MLP neurons of a small language model. Each row is named by its layer, matrix (gate and up: input weights) and neuron, and shows model dimensions 80-271. Each number is 500 + 40 x the weight over its row's rms, rounded and kept within 0 to 999. Numbers have three digits each. A neuron's up and down rows have the sign that makes its largest values positive.
Before each neuron's rows, "fires in" lists the words (lower case) most often at its 100 highest values on Wikipedia text that the model never trained on. A number after a token or word is its count.

fires in: "northern" 19, "southern" 19, "western" 16, "eastern" 11, "east" 6, "northeast" 5
L5.gate514:519606597457513542536483501531512466446580446528470505448498474545520533542506480466531490419505490466470519519514468513476436477490517565535487542484408500454493474495595520532533496565436438540532548423518564521510519490445566563545487518489418447448494505560491450482496409490414517423454514536467528516516511558545516556541572522474422529552512458473499545499510487539463470518506530547518514469542503502464484517436513520468554520435520454510428493444486518476480494490514537523512520512475510572500536464395535595542507526534516585438487486527466479542455385507531454502
L5.up514:556506483547523535546488555510497533456607490550459502392472510501458558532418389517472529465514507498551480471455562473457455499479515485443514491434501512346574443540495454506521480510488524505525521430502569464444559496531539515535540442438440461544405438512422526545509473478471500475452469529489554490525423523493438540514517495566484487563478555491500461489526422486534492490473472447443495547554475443471426505450492486511583529476444524468534446546486555430469551416607501530512511452466426503565508491489551536443513515536533493433483537519471469459518471546506492528

fires in: "can" 43, "institute" 6, "institutions" 6
L2.gate1182:416506507512448511457489498524475565541541528484512512478503455469504532513462473451480536476503482500515511521514505575477531477501476449529504512450551508518484505511475541573476522419496488550529498479464508519612464516508506458419514490500479533512508502562540556532544501481435527509442531462448450453495520531515556533519557512597522508467481505502441491554440528443434478518454485617545527534561446419582516560537551501527472515533468503474523526457456491507415478478499533493488530544453517467474543455615484459525464419523557524493458501510538544538524410541509440530
L2.up1182:426511488537450471481486456459499509530589491487522478495455451487437481545509543453497430544499535522533464516535469520541585492463492485547598451494529498488422496523622596547556474416492530518473523538412504527511516503552419528444512520533538434503581524550431545494434587556520555460378474458511442486541464487511543490516495524595458556453519553460541502511492483455510505547474485535544492493505543438521473501485455472491485475516500454496536533466476480475551502468518483444490503514476478547432455508481498556488490519503511560482572551527557533521504478522464447534

fires in: "more" 31, "very" 15, "with" 6, "too" 5
L16.gate1215:451488549499506482521521513548481555522468478535482471479535504463454569502518457586514487506472473503500586434507508489497467495512526461558484554486496512502514483541487517522548522542454509516496532516574482509528540435527488504567556530454469492541498499575545584464476506503487470467510478492506518464497483546573489461503510543542548425507498468537426546484420526614541455518522530500459515491463488500537418540471512463601507450612564503466493456552508461554462426558502462500491544482517457524482478437507509413519441520444518510517473394502469519485537514492494491547
L16.up1215:412585502469492564514434493464489504535470480480451523535501475575482450482473503536496460512451490535512539513527521506482588524432461541467542530465469387495490520504482481535546501516555481509487498513517530499546478476504497465538543508516507541502470539548561484487570522441495500541501576563512513568382508534486480445452532474521545453486504483500479495472515561505522508498485577530491527490443478545516502468482471563555519435482538594451465580448496530486437478529445511521567507502522486601501388452471507450534540515446476443512475492496556522448517428535470527569

fires in: "no" 25, "year" 16, "season" 11, "episodes" 9, "round" 8, "seasons" 6
L5.gate98:478478501471500469464494464525496466453445419486513447506535444521516570554459540533490483543564463424426559437474442529538508528527454469456502445443490513543457538476487498538495471472457569503473534469593455565464528414534479489507563569469489511463506543569493485542500573453485545532497504532479471547449520496591480545505485498507486460585529523491484467519575461500466542528503563555520503502495487527463545482490564470491496554392496512526480490506457525517526495485510539429515503484523536412548523437444417520507502444498460432480579380544505533477544487512501448497
L5.up98:503457517479516559500522499485532492505468461537550482476549508511432563518422482504489516487505508451529450422460552482536533512518463499572447497515472499458546550436526497573573525471538542485494559489566429531501505519465457492529518529505491444491502523487520531504426481530496461455525480464454474517483580496512528514439519522438465532522500553484482474492465483505518519517499469495545517509491499477559475413476563562494518519483560473492486537506490522448446478484470484570485516510592512477431490603448524573495452481457480486522533557543526452477490514380497561551

fires in: "later" 34, "then" 12, "5" 8, "species" 4
L2.gate162:480595510493509471452429462513432465484531529458452471527506506440427497511506506413447490459430518498508430477452514458516495511574494557533492482492474574520498531490544504459494490474493473501499500475441612481485524499530528513450488492536477527513478577496527543539514492522493514518453549518574560538589460441504519505429464555527473417535410624528496492466503607434532459515511405530456481438485532457488444507520476517572530481432505506492499477507501483481502507482463453449540480522560475476421450440566449529449608463509505437450458495536481482554447498544498532499
L2.up162:426533551495497494486464528480445453494538501481522463458511541457527534485496477501524440477442486537491457522514585471482484558546515473496443504495534588451508504454538526549538473502513461530493474570438477495494416463445529496511513555460549536532520544563546549428406489536469509471504511529499530450504518514516481474520463552506517387497443571464558517517536468481493526507497463439510521562483501486465542486488482511519584521486488467488501451518456456437532489435516495459544526556563457490404511457533471454448522547493515501427539524459573506590511580541538508427

fires in: "for" 91
L2.gate454:520498483568519451532441519466473480525451477513546495488513478532495471529474502431462583499447441507551502489500482547532572558555490493511492501529424504497499516507463534412483476426507519521545493464548461492582554522483455399517551567506455498582555514432466531478517544544436497524531505502432529463447544473490481478495484538503472441473477544542450517493443460553506480555481470488464475475421480531524558532572579524561487439482544473450511479481525504446450474533557487513537488444506527439526500498556537517477526464459433469531502528542524507487579543471507492471
L2.up454:526494496499485530515469506503445454476474527504555529501563477413468470490516480457502512559415563533502529578507569530493467509548520530484499434523471508505526523430506588486423553475509517532486510475518541480500506448463495477524572496467549512477529495410487473550457522442401536515501480500426511548511495453456529544431509519512438458512562457483468421533491473540519528493490498495425494450426611506496541535585474498465493486499483495435528604487511497487481535541500463461537503517550470461463488460540506539519525494485514484505449487417526531462479503543578458509

fires in: "had" 85, "having" 13
L2.gate1009:412515491471485513455537541387545555530561465518514511559483522503480528462516533464535446473476514480464478544507466451531539529506522501469435530545525459553548505454434602573465548486573521503516529499460505502507484532550510479539480536480529485495457557422504486570471548446409465535442506546467498460524537401527471449504519474502499496532491519519521477543491465559447468465463505468473527502474535509569531482511541536472426538439540527517586496507516496470477476497618489454543431449482514493581518465534493511498434537515483441510464473483521532582538560376569561460
L2.up1009:534545483554471503445446556505518476446458500505507526494503505484534504496523438467470504442434535495456476512520492534409472455503508500477518500449508486555543541497501481522498556497543476477487512505550477525562534569630508496528461498551548508488498469523547505523482483502390495626472490522402502412436451485472556512430563482487511451519502477608484539451438439422486484458472541550489455518487472506470479492493474590527492500488477495496563408556493538478521565488574471470576556536456461512580490496508545535512534449594453491472496442536510508474537460454560480441

fires in: "west" 11, "southern" 9, "south" 9, "north" 8, "east" 7, "western" 7
L7.gate165:537557506550430540485488486508516502467568461555451494490485493568503517538492501505455445452503495478518550433522490456501552418514574482519520503548520484414525510512542516528506575547482486488563539522480527436466474476443529522525476473447551465527503472480479504533516481459501410467486490528525534501544539481487502544571522411428416530433511518553453498492557482515515529482477447542491488574501489515471498478430511429508529501478484472493482566507525447493456480427483419467487461439491503452530555461464432470539501505510546577430492502483475509485447459527475499400
L7.up165:489492479513461502569488491607486476491478463562429511547514509542494470562513467465473423492436438589535487462517455404532549511511482501470486531543537504461519496528491539510566536450470473543538483587450459448491476491510611445527470470457512481483473473462450413474468504498448425512506529568512546525565488478475470407581476509469452466429532520527487446525445455530478571412526492548537493518569545514487485543501545513436608476468486393548434525454488501570502526518512520497475523479470504514523543459423574500501496549506514529462533475454467488529456465502487514545

fires in: "were" 37, "6" 19, "5" 16, "groppo" 4
L2.gate496:524489519500491550515464511485513444514480528456471447481518509492538544500575494475569529485528547506435444484513503474442538552501580519578470458538509532536503416535513500548523495516487494541512516542471528464501522501478490553495520434526503511471528474543572575421550560553492535522477489550431423491474532497465414535518595490493575525466522480499539512472471555450538487469479494510452416502560523519521493527508487452482582534510478447484559533519435495448506503432530506376482468478489544483515473505482465535446483449527512534557560578577491513431492485546456501490
L2.up496:558504498601476587489578430501461510512444497490525441459489563448512540499455497453475424457483490455460459442462499501436547517568496523518495450571574495527444481559453521443549488533563531466529499492510486522442511491540427496551569516499493491516541534520571490508522455581516518491522520532545466471485471537444437593440552484512537515476455509585401520556526462444463451465579577536424525511522456495469479499483569515426535477482561482526507521483501487408520550480518557462554515535488466516490533516507500492470504499554473514570534535588474531476528439495432452487

fires in: "round" 36, "final" 14, "tournament" 5, "lazzo" 4, "finals" 4
L7.gate485:528487554470540513548532560522522447453455497471505521486500574519481540555544532523540417433508495436544530497597517414494452463495523526554446508541531510484528476530479526511544572567461513481486449461433436556579463460538541453540469491501478516495508430538518515501494400440525452500554458549533467557479489464541541502481491428453504540471547532485449497477465452497570439446567550476527505487598523463505477530491557484513410468496518495530457488484503491503497490463509536533580512520481505414568565520531475460587485562525520496491548470513455519504519522415524475537
L7.up485:537528510538527507579461474520506417439465532522521458454474533502504537533418500484521438580483562438517452543566536484566535551509526471485469520487446511523477524495535551526513538495529516449472508481478471582513505520518596454443529534496429467487566507482521488543465453411520453536512449510484429489457556510426437549558418451616564524506476539534516514461492482435470493432568523475535495474552502514429501483415515550541487600474418509531475498509512479527504429456470514494539427569496464461495545544540460526578554521495451515511518496532500509489511484523461453554

fires in: "only" 39, "final" 26
L2.gate449:469462514481554532514555491465512469489506521543483561478436524495425509522529512477541495478455518522499539485572497459476463525583482411515496482495504478572463497528560426456487507471555474464542461539543445481480479573563505430473511453442488481439497513456522573528494571460589498421491491533520495565480471574451500439531499525518501493534522552519523487440479483476498512565474489566483434431451417528498489506481537477448475560444570468508512524505539555511483493498507440512539506438581524447527497486495483503539487524522546497527453523514532525448539583408484487531
L2.up449:482523554507510447487497512493497552408533463580531441501489441474457480531451578512556433494492539527485494497521491523420562490507522531501493493515417464460502463508560494536485468499558515452495462441458550486431474510536501480470543436424473532443419466507518548526479479493487494468535421491473536516507495545536553480466524469523487527466503465515413455479531432496581503468456482478548519534500482555422464468409525510494458559527567531547497515478546435536478464476535530546504466509451507577513541486460477449515537510512518489524561543483510431496487485529512493535

fires in: "won" 34, "another" 10, "selected" 7, "content" 5, "episode" 5
L2.gate1342:521559434433498545511617494519437586438475487494548533472453519493539455502496444571492557432533478526481504403537414442478577516516468490500483455483458457548438422495479479506535473494475515531535494451540483545462520534467439518468463430498435507446500517464582444539481507488505468449501510454534433518556530443552476503514561448552462501561440460511470497463484454520490521520495467518479474502520529475577474522493503514471517469390522592464471507441477453533507470500450543489542461540552522502442488439508480460492501510383528454467508449476499406443525501457422470500
L2.up1342:480479437529547503525519453495528513478477476483526546461550505466499487476503523577522561479588518448441503507458519432545564507455497500509497475556509541543490451462447541479514523449516595483482542433532510500544565588515482542537448555439466577482516503518588523429499519545537459419551446417436491494492526388478512503438492500534465554514377437529415419461540511519508542478544505518474519458475441459528486456466531514453570403518501563524503520508470509574448500482469583478571526540467516425484468544559535565511518496492537495437521469562524449464503477515441474493

fires in: "one" 32, "few" 8, "very" 7, "alabama" 6, "while" 5, "basket" 5
L2.gate934:521542492494446540464540484519478473513499471468489547508475486460592456539534518456467543507581542494480429549428561457483560428450536455507453473476477367456528436479480457428541493457440426585492467495503490480563429487470518513448548518498423505496513474516515529468535475520529526421468538433459493508460493517499524572469513525464491470528501489444488520493547504565542504540532446484520541551525410580522520473547452448547503507506534523523520521557480570466517462494484480487468513453487554527471501497518554437474480482463507488497546469495520502425509557536496498439
L2.up934:546460498516440514480503449554490524493492524505502514521425456436495505530495502516497551517552528531462514491459492535476550489520499466527411450549469414482502516523490492475473543491495500457528458506509469458598479481511492498462587538412489508471503521493449555492525579594485573485418510471462508507506416506526473494419555487491539483466465483478519500478465473440547530505537464449521558537524483454542500461539490550514596539497496509482524532516534600575541455517517508405545543483518442489503571480597435458502518450482502467560533431500563507450509474496489515412

fires in: "000" 32, "million" 16, "uganda" 7
L7.gate882:469469436536484428488481487481504488463547480449537473516502576504427500532449450481502460492467523536577502555449505495513558442457441513522477501565495458425506510478418519410496556555459513476465410519454529492563454464477557507512453500445536522559467522526468440479535388479469461507424509391478496537489502499529509562462481470528435473558518476506488551497564539470498535496528522486493458536513455452561490550548464403508460482430471485519544511544494486466514556514516466520507546475465479532464569509504531487574460501472486502471498495468487440533468493527528522495
L7.up882:503476502480488528459529487541464491511535509550453431518503474448472539503534501463510466560573506481424534506552545501470516525557460460502547457494561534526530574567481478481487496466515548508482489566480550510537504535420514559472507497567489507499559512466517550461584513456513507521507527579507522473555458546473470489499488535527523491476475484491448535476534490493444446551552481511466580488461519483569513525602461473525508402519545463567518519499485496502565526497606488554491477428489525453464460489508503431539506528486497525445497497450452541488517538408532528487

fires in: "four" 17, "six" 12, "sir" 9, "third" 8, "st" 6, "three" 5
L14.gate1060:502495470558531496549541488529485536474453542471443530495526459559558468528504524550505456498474505556456516457449455522509530388454502490512508486450501499455462498482531462542586534464389541471503527553545506578508447521443496438525490543528431477538490538491474511439472500469525541455533354527536499521457546480520530520511506545578521494462578611492499498468508572504501525496532502546478494499449484473512511465549456533501516511455487557492522496541442415482452460494481467421516492484520447524518517439453501547520501455518565537486451479523505507547493516534476541538
L14.up1060:452460505454528509456455526464555481515578608487543508534484494562494467603520438556537530514503513454535485506503514424446478483512467549466507544507591513464464478455449434551492540526520500492512508510478449463534507517549512548519495516486529482571549496555479506456445522513484453429449519442559470471474589397559461511472554513486562475560485509497522590530534469502520526518529480557479519581503535477501542434392495538555494547442458526471456546580464471526490563504482487532449511460497477459549519435450495448466495587557531522541517407491470546471476455531504449469

fires in: "her" 50, "calling" 8, "vice" 7, "principal" 5, "through" 4
L2.gate714:476544428479476431499521529490448469502455452493473462510463519474581500505506564538487535514432560487552497495445524504472547455560522545544436401454521458429504454508520465510455495552474537502525458469531526551433480427482436495510489460512517492494509525465517442516531438550540464469436494443563483486504501544468568577519535507529471552467513534455516465535545548553531475505492530480495414560510491534414540522492428541499465510568427446478492501459477548546540444434411477577412515491453491447477560503507509428441487433471535542480497509472458525494414496483508490501
L2.up714:543538401426498459516491544436528516590484537540494524478523482490475497506460545518533521476478514528449514555473506453470470504550485582513455460483457527466516453462483436516508516531464451498523533602565517492538534480481512470579437487571523493431510511447519420521443481484445606466516560512491479426529528542511553536502433488512508475487486485526442509495505507441494523491496530542428474549510480530495462534520425525477550511528528476437546484462509430551394481488499480491540490565527473497541483499538463458490499545533507486519534580419512481417499461459505549499

fires in: "their" 67, "final" 19, "there" 5
L2.gate251:481532521516495445507528512499475441488490510522458554518550483483525558509539463494494518479513455483548547513501424494486445494460435558406510511502404399508469464484518550469498549465558491490537540514481475569540461459480564542512517478505471483524577494507475490610454479533469494450469559497453480482448518539403496528517484563504527499481536506494416536454497438570559532488546480455479507486517530547518431489522548545483560531463545512474566461512532529490525542522496509487457414433484498479560512489481425448466474485505397486470495489476490508478448454503502541489
L2.up251:490522552412523525534532511494511491546513454526469552521527496470547515514463496484530561463570488476473504477494468582508465464549536519494520537449454456448493494518506460494500516496486472497507522460459519556509490476439515516503478526503467454507596567485499460546467502533495566444477576439382525424530471507475551564490505557538516530493517512570530495521362486557582571530509567545502418479461509556493425474537508538481577515444508528518512454486491553439513504455461420434510457498478491473542560506558488488515511487457542523534484462521521533494446478472493551527

fires in: "there" 37, "what" 16, "that" 12, "how" 10, "who" 6, "why" 5
L16.gate457:564472496528436432520505486461508452467469484438542484524571451522470457550482432500483509548494525463597514473527489445475510586461502501506455516444496526488515485480556511573502516472472536510513515470535465511512453503536483426546431563460420503450573444518525563488491509471527530444372435480440523500511542554547540563490496488507520502467501502527522526508526505452475508469501456474509469437482583587480470481502482460499543474517540489579460616593518469485462419458528480390530468515596552478547536493509444452543496472456536532455451486515589535512532575483477525451
L16.up457:511424538520531483484504484466521590535526519539521501525487484447546529449434516483473472535490508438500501513537477473479453485466546437499529438477514454497548401516496453546471512540492407503452502427497492548525490509486519479532465466458424438439518527562492515493523517485497470555490443494447552469446513427526483531562495466481461484552504524549467505474552501450475492516584469547512493538499429481487478482543516489519481477492435459474504492599494531540498509484516506473503453565522429514495514513475523479427516458496523488481462588579543456571500472517520545471

fires in: "november" 33, "december" 20, "automorphic" 5, "husband" 5, "000" 5, "young" 4
L2.gate583:510469488518544529531409533448499513533464471543487516485478527531521487435539513523531527534512466465433539477527465535495564622546488521545451511460457519437472502495508528521553509525527496518452497477428482543521508497463472531529515416570477537473476567470461491503522517443630528564462471531494456429532504511441506448474579515493525460537547564507468462475487525565523514449477505485511439537557486487480450578539583538523501546495542564498549557436550555535497414450475533475502504429484452407499466488540529502468495465495517536471512532475457507495583472540490583428
L2.up583:521437502536534570478460453482452560588529488549510464434467477521495527503484487449473452441597494530506492507483561548483483443505499478491444541509484521465545521519598484543438527435480486514460533424449447522498511497486468495460480575611470509506554465434513516586491505560475475484525470563536533507620472550573536463498506569498534541500535509496567486497485541512559481463513571509555494444453505506485528491536461500503509502484480472477525487483554432543438475554463520436560473477474578524509483445485495542563445521487603501531501524498463460490484545520444606469

fires in: "control" 18, "her" 16, "football" 13, "further" 12, "extended" 4
L2.gate1000:493445447439531595515455469555456416507576559479454489497495533478495543519551488516522483534494553483463549546522540511475556547545552479497504463481511544484426514482468495492461513469441441478511487558477440558467582505537515505512539524459542537514527473508421521512504524495488507510537459523494465486474482532561463540450502553504456518526447507507514531557505446456567477488450426436524507445515428519386474520563464514486435403498525455510497494510488452502499479489489495513492451535538564522457562541552467553465477431473491463508562486512527532567475539447560423577
L2.up1000:469496482518526451497463458479423488449571484468431591475538443512479532545540472441588466512462445504505494579505520528523458487475546455516476519441471575499461452463488528448460534511396481457513453493537442501419516527508469567533484501539591495506498514421477559506522529464415524524511471517449493498487483536512467527520447428560559484478481462551489529537511493506586496473465503455562531448476485515467499533525502547520450415570525503464523441508550509404536445529393479473528484504530512545480506571437480484474493514537548488511520473518528525466459519451494519478

fires in: "1" 18, "career" 16, "2" 12, "70" 6, "60" 6
L2.gate765:536458534503497561507560509529514526550578436450557516468537486579464417495502487498563490480521492442532468524429514506529463517477471524533471485482519427488508531467499516516498522503480435426525514519576513464493539395528453507402506435553510468509525506587436566519425508522453484507543526544439507537446516412464511552509537509486467492453517503537455481483533546499539485522477462462543470513468505419460483482423425492508496509568430515487534510502435472510476567457507569550554538451456547453582500513500509511532497523512558496544536495458541485465530566461492427511
L2.up765:458477537541456476536542498468523442474576481525541533429499486608505473506466463506540452504576430467536494486505521526528525461456498481502545469518531503470585425445506541442471505462437542541548496523512524481458473493543524577525442513572483452517547538535414529470492486493482478517491480588475549580477539500448511511533502501497470510498461441533509535543524496411528555489495482566495448461528479523461506478489461494422549495501395417514551453546476531456482538477496526503543600455492525416525408497505497501424443536520505497526429510440538481557528563487457494542

fires in: "elvis" 15, "rudy" 13, "edwards" 10, "atl" 7, "tal" 6
L14.gate885:429458515536517557544522452523561540511620508493481532498481501490447491516486524512494553465554445457532476504488500398517477434513563524511523531529462515499540571476490503548500489530526513372503456474439547482506579448500515507513567461486453475510500486484515519549420517472530475525482465451454499472489479483477488459482454485480539467453472523503479452471482534533456471439462509450403595586509499524626542488505547495511461459420516483492551490509516552476445514526519400534449535477472525515460538504462525511500444504488513513539564544499498571538443478416489526542
L14.up885:520461493545520475518490554534579600527490513488538596421482541415537522546518528563577488518549460430502543524518509523577504503487543574533477494421490501517505526527547471493403510478455477481458605485533517540510524513511527510512504461403415472461538489522477476505460479490496519525445566515503498504448542529456508562512463445467456480428528571563539501512562485382544461507490510534500518466541472524473498545609501464562500563551555475518469501495505493460570443481517489486452527494534535480446427501497492543530534535500479494452428442513562411510500502562511386555

fires in: "north" 25, "south" 15, "east" 7, "rear" 6, "exit" 6
L14.gate407:475491559508491512514449534558486546436525496544491554489515480430463462553479493480479469412460479502593461450536406458500493491578478437472551523427512479451548515512551596510521581523434565471544522572473499584476396454498582464464507526442463480519512489438541522479492550460521510465492506477487518557451512542593549543540472562437497435540499461442514429473467565488507533525453419498502510475443523450532499434505439485515531471476537522472557473487470490428451499520527450519517500459489501508573493475398480469494466512559534509483542527525549436528464466526531535545
L14.up407:513503509519501546599445474542464523485484517577488525455471545485519474496451479485466444446525514483470496520449522478570467507519476438455457525508445459502497529407485547440485515532491516518500549495485462573496538465518568503486549474496490450489477554465475484540402502476549547490494499545540415589471511460493502527488439544494486484451488572531461503460478502540466544607431494496462620488506487481475499474549479507483487484483462435503551551506473460457509447552520420433481444503523492475568434556443439521521491587455514565537499511437579540486460527518452535507

fires in: "british" 22, "the" 16, "road" 9, "lit" 6, "point" 5
L2.gate1090:495508503476479569491461481553428517480510503462526549524514517478450475452418580478504458517503495525485452495563508489447508508461451525497518467412476449461561453544462482463421455525392425497482515506416451574468469426509564493497521461493434524504509496489556555430481509460383468476494518545502528555540476506382501547519461507439535526526487477487499480436558506510475514548544548490528520533469446429522481477419505469487520506502523499466525478505465498541530490469525437478494467427528467566443481563500434537505574527464537519484437495479518507518472528480536513499
L2.up1090:491487387482538457477574488526458532473476526503478502477469481574543516532449473554503501551569481466472576532486553559509444512431435565464533497512447459488535416523514524484625469524487456562476430469489480509517489499548499443522549482510520512579502469494514543509514495480426529522517491464490497499522441484570461528539558506446434513412491480516576552447500526578486516471487509548545518583499516512489483473540493521480545504494555475461479486494487500570493528487496521523529534517410522521471496567528444459453466511480527506516439467484526522562504449434500517506

fires in: "one" 53, "course" 6, "reaches" 5
L2.gate12:491532542526435489486500467551450462459483513463477493514460546423464498521492560478593537479566504579417508498428541525539503563522545427541503520488519542611527469488599516438562489419489465547512547521504467563561493552539505432547471508433468481488524516579497478494538543519484470492465500506611417526550565518442516536542431462495528504623522507501463452495478542528487570501513507525446473560506499470523541482576490492558504511476443546476528385470489417515524480535549555457531498485508463532550474463531447528474485476532490514533550546491471512447469563515476513479
L2.up12:487500553497406491513527453509442474538466512461468480563497509473436489544559491480569501509509463546477579494458577537491467515472520516543504506463470504574483509439507528508480497512416521483506556481514461468602518475473493500466549529466497489577509554479480519551458489543443459488477565598527504478499494437570478599463409452540518465516465506499506492507436508463510529516529461549446474404525524480522514539508423441490534526460436481436427468498516567507523502535501571512587510491467509526497546526399546520470533438499462515522577378476506596478485551484493595442

fires in: "after" 27, "without" 17, "upon" 8, "ve" 8, "potential" 5
L2.gate1094:484454512495460513495543413510487470551514559535481533465452464458455547483461477436487452500524481512448499473551519511557490531519491492520532487387469499515504481502504428525448537488409402481487539504463439537530609505528494491509411499548510469517498553538554539510452603578524506566544474460474517486475532502494514469527441469523456521574475521501546546503577501434533534517386549542521489501508523485517483494537418479469529462505405481510529539497485506501497527518471484507471472475576505485552515528486509581527551572509641526497498463505534502465407527601536516465
L2.up1094:512489459420466418510525394516494594523483493467500488491536444525474490466518504501507481541515484485578593498482525525432512496389492465514424484474400535426462493471549434456510554578512602549473450532454496459421430487501565481517521539471465572422434594574488471468475403490542464501591513421454491481448423479518557486491486519510481464515485520581462487528509540524523556497500482513455527502573524437436501479478444479522545497565546511524455548512525521509414520507439516518531508475540493538464538504529431432530478465521500484520570489466405491548465484520445459504

fires in: "season" 32, "tournament" 9, "cup" 8, "debut" 6, "seasons" 5
L5.gate611:423342440486520469445487522523567488562461498444473523487523443556427522547537541464519528562518479486495402527470469472452545498533487600529444511426556499503425502461474531583528551394481518474522470443495551504475549471482481514533503571445442525510522548580468520542527510571507520498476525477543533534549556590514489519448482540444464468495515553520509521460499482475560493473553542493553495549573511479554489523538458531542466548470527480468514499532512450516450508514490440478494509470484519449508430519544517522487518457535550545392483509499491517531462462502516480512
L5.up611:523444517510528487463500498402535492507499569536493505498517502433548532512530479487518444447544506509509459535451509552464482463512553530494572529514478508600473505471524547537526523462529495529545528549522490471526461491529521446502525537518534498451510482511519474475450481548516437474485452446464451513518549499540511521483517481509465467495446517539516487541578498493531517543516558534554581512462476499529504530430524524477451476516446550573537525501517508484532516470498477484498592480545562487475487544529494543548516528428496527508523502490503502450531535396523560562

fires in: "until" 28, "since" 10, "after" 6, "discontinued" 4, "spin" 4
L5.gate35:461509472531576531531440485461498464445507510479507522434504512448546499468462522518495474440481519485492501492480539461538488430513450487484444499476553502502522455485497411462638531508495537510540477521433448559468503521422530512474534539511497475511539519520460519499470563420473439454465426505478544500492522497482508570560505435491463507480500458479562487491495535507498484513577478536467488543541492546548424513502462452491434479426469488469555478594554559498485441499478419450523420375504512488522476491434506539450403532434572433481470439578539489446580522589468535449
L5.up35:405483498474490523527474431516485452523518502502478567516502551538475493556477529513458454506467484471482530530542464526501454545462521524471480557516508579499419512494503562496490456466566511552452472444450467533481475481564449500583502451450489521464472549514529511479485524438447500481452465390460475499494518510509496413503561458481525391464453436487552536512444486538510460520501549564509458507518491497499466522475513529461521488512483500501521506594518504526490500540549528518531497614455462487470513539504590517579523459535456508557473491466433516419440520467489461448

fires in: "there" 35, "student" 8, "sparrow" 5, "here" 4
L5.gate999:487520481459489500492503502448539533529503389552539488495490491524418529574468494523479516496518520449540523502476527575495488463482585523473517568536530506572530517496479551440476449501528476533575428495534520512476508457527475552492505557425520476543532514547456539519475451484485474502500486504429473425485453495538491502467515529569442475415492480504544527531524459474504524499521522492492489522497514519526556472490550534536484560497483490439497498526521529522422515473515510484417472491482460464462507545478532545515501537514450506470540472430551550490482412449504551590
L5.up999:534466516506493474502571461493530569490555473457477531509467482492518559500517510552496505528531518466444528511552539494434428514577480513530531511457531493492496478497462487531483520540464445480469485464483432524522552563484429477418523545537556467554472532494529539497472501509504551453504429494487515484451501460558554474502499494496513499508533491437563521520514573502512484506531485562487467508455476486480510528483421518555554462539555522506549486537544528447524476504493479519444514545544526474526509506524445445505526429439509484559495489589459538535486571577536538582

fires in: "south" 20, "north" 11, "along" 7, "west" 6, "terminus" 6
L7.gate52:553497485554484451455513513564543524484607522458572570471470449547478459510440478409507465487480496453509456508464490502557470444491461457532483552464380530484531485495527522508437498552483479454494512503530416509507538422530540476488508494464436503541455489461538470511486547458523545504499500540448539526509454516473494494474469472498477526520531534448489477487443499431470464562421502575535501461441552514525550493464408509450510504563377481532530539444506490473479462543520472471512479451507503481567502457503496462492418522549451440550511487498488463543420471480451553514
L7.up52:493540501490415506597500543510500574484577448533470533427468520544579440498522462501468492492447461533543481497524534481487503443417569543452551533464526497508507532496544502535447531468484545423529488505424501571563549495543505507535516533500424515495520517501379464493460458438532480417525489463543518525471432487455455509497411497478438421484532510426504555521467424481461514498572511501481520529493535503508469423549452435537523421529454487482513498472486470500499550600516511475501455449492461472498488480517466531516460538520449511521549508420466459513559482500557466533

fires in: "area" 29, "where" 29, "areas" 9, "terms" 8, "language" 7
L2.gate673:392545512499558488541525442485480517500491535506519482470564484509563552475478534587557507446487491484468497473482402513539510575497479470531561510444560410474546481492462491467518491533505509505521549540503480541531539519576484537571443533526562487460544513464483524536512552501530532490514509494558547596470487554488396464501498497491544529449524555505494471493507530488496555501531533520482558442559527455395502528568479536497526419512462516498532562463476522530502436576501580573505494492478503431438551547469540538489525525534513507473423447529552484508475524478516417494
L2.up673:486457498435463528499467510566437463446516490619494510505508474519432483508522453557513532584561545393525474478477438541512476523478461476469526509587544572467440525538511473532484469514513470537494488529514466458558516496566454476563478442559507471537495534521508479519535500476471477493460453505539521499513464490517563504469477436504462527551493443436470507435555493506459478498510506475527544448473451466571514514476498481456498476458531461535486488453570473487525499444463465500534448517471537496480443585524495521524485461486490512492567464475530541446569472464484457442

fires in: "there" 35, "what" 13, "dinars" 7
L7.gate210:390540557439474599561467463495455476478471467548478560494531510505496493493504422576502545527543508516457485529542452537542501479506440406496486457505494465499479505484536469535460428455564523463499469481415507548478475558519540483470490557433438496515470460469489562511506484526471543500437552533524542551478548476524496492461414561476504460515514468503545508445507497541481500436504522585488427482463494499459496501482533547494579433514498560527515483486560484496464456475513623520543435478577457451507510529506473545488465469469497480430554504457534528495442526509511394543
L7.up210:451481454478500541560572539484528538548445553497519486473458502515486453424478453527513502512517439552485484508551430489501512502482537449492501501475504419473516529460513467565528505468458619468536558499446552595449462471556459505488466520432470479466516545545492538485467516476498527492422475559427518513494498498447468589619464469480483529538467419481483489483424535474491504556524466577444466502541475590434434504549501527456508460462409538508495504474506451529502486492471497551462410470484406482501570552443532452479532442571508488415522498548570464474436476582556480417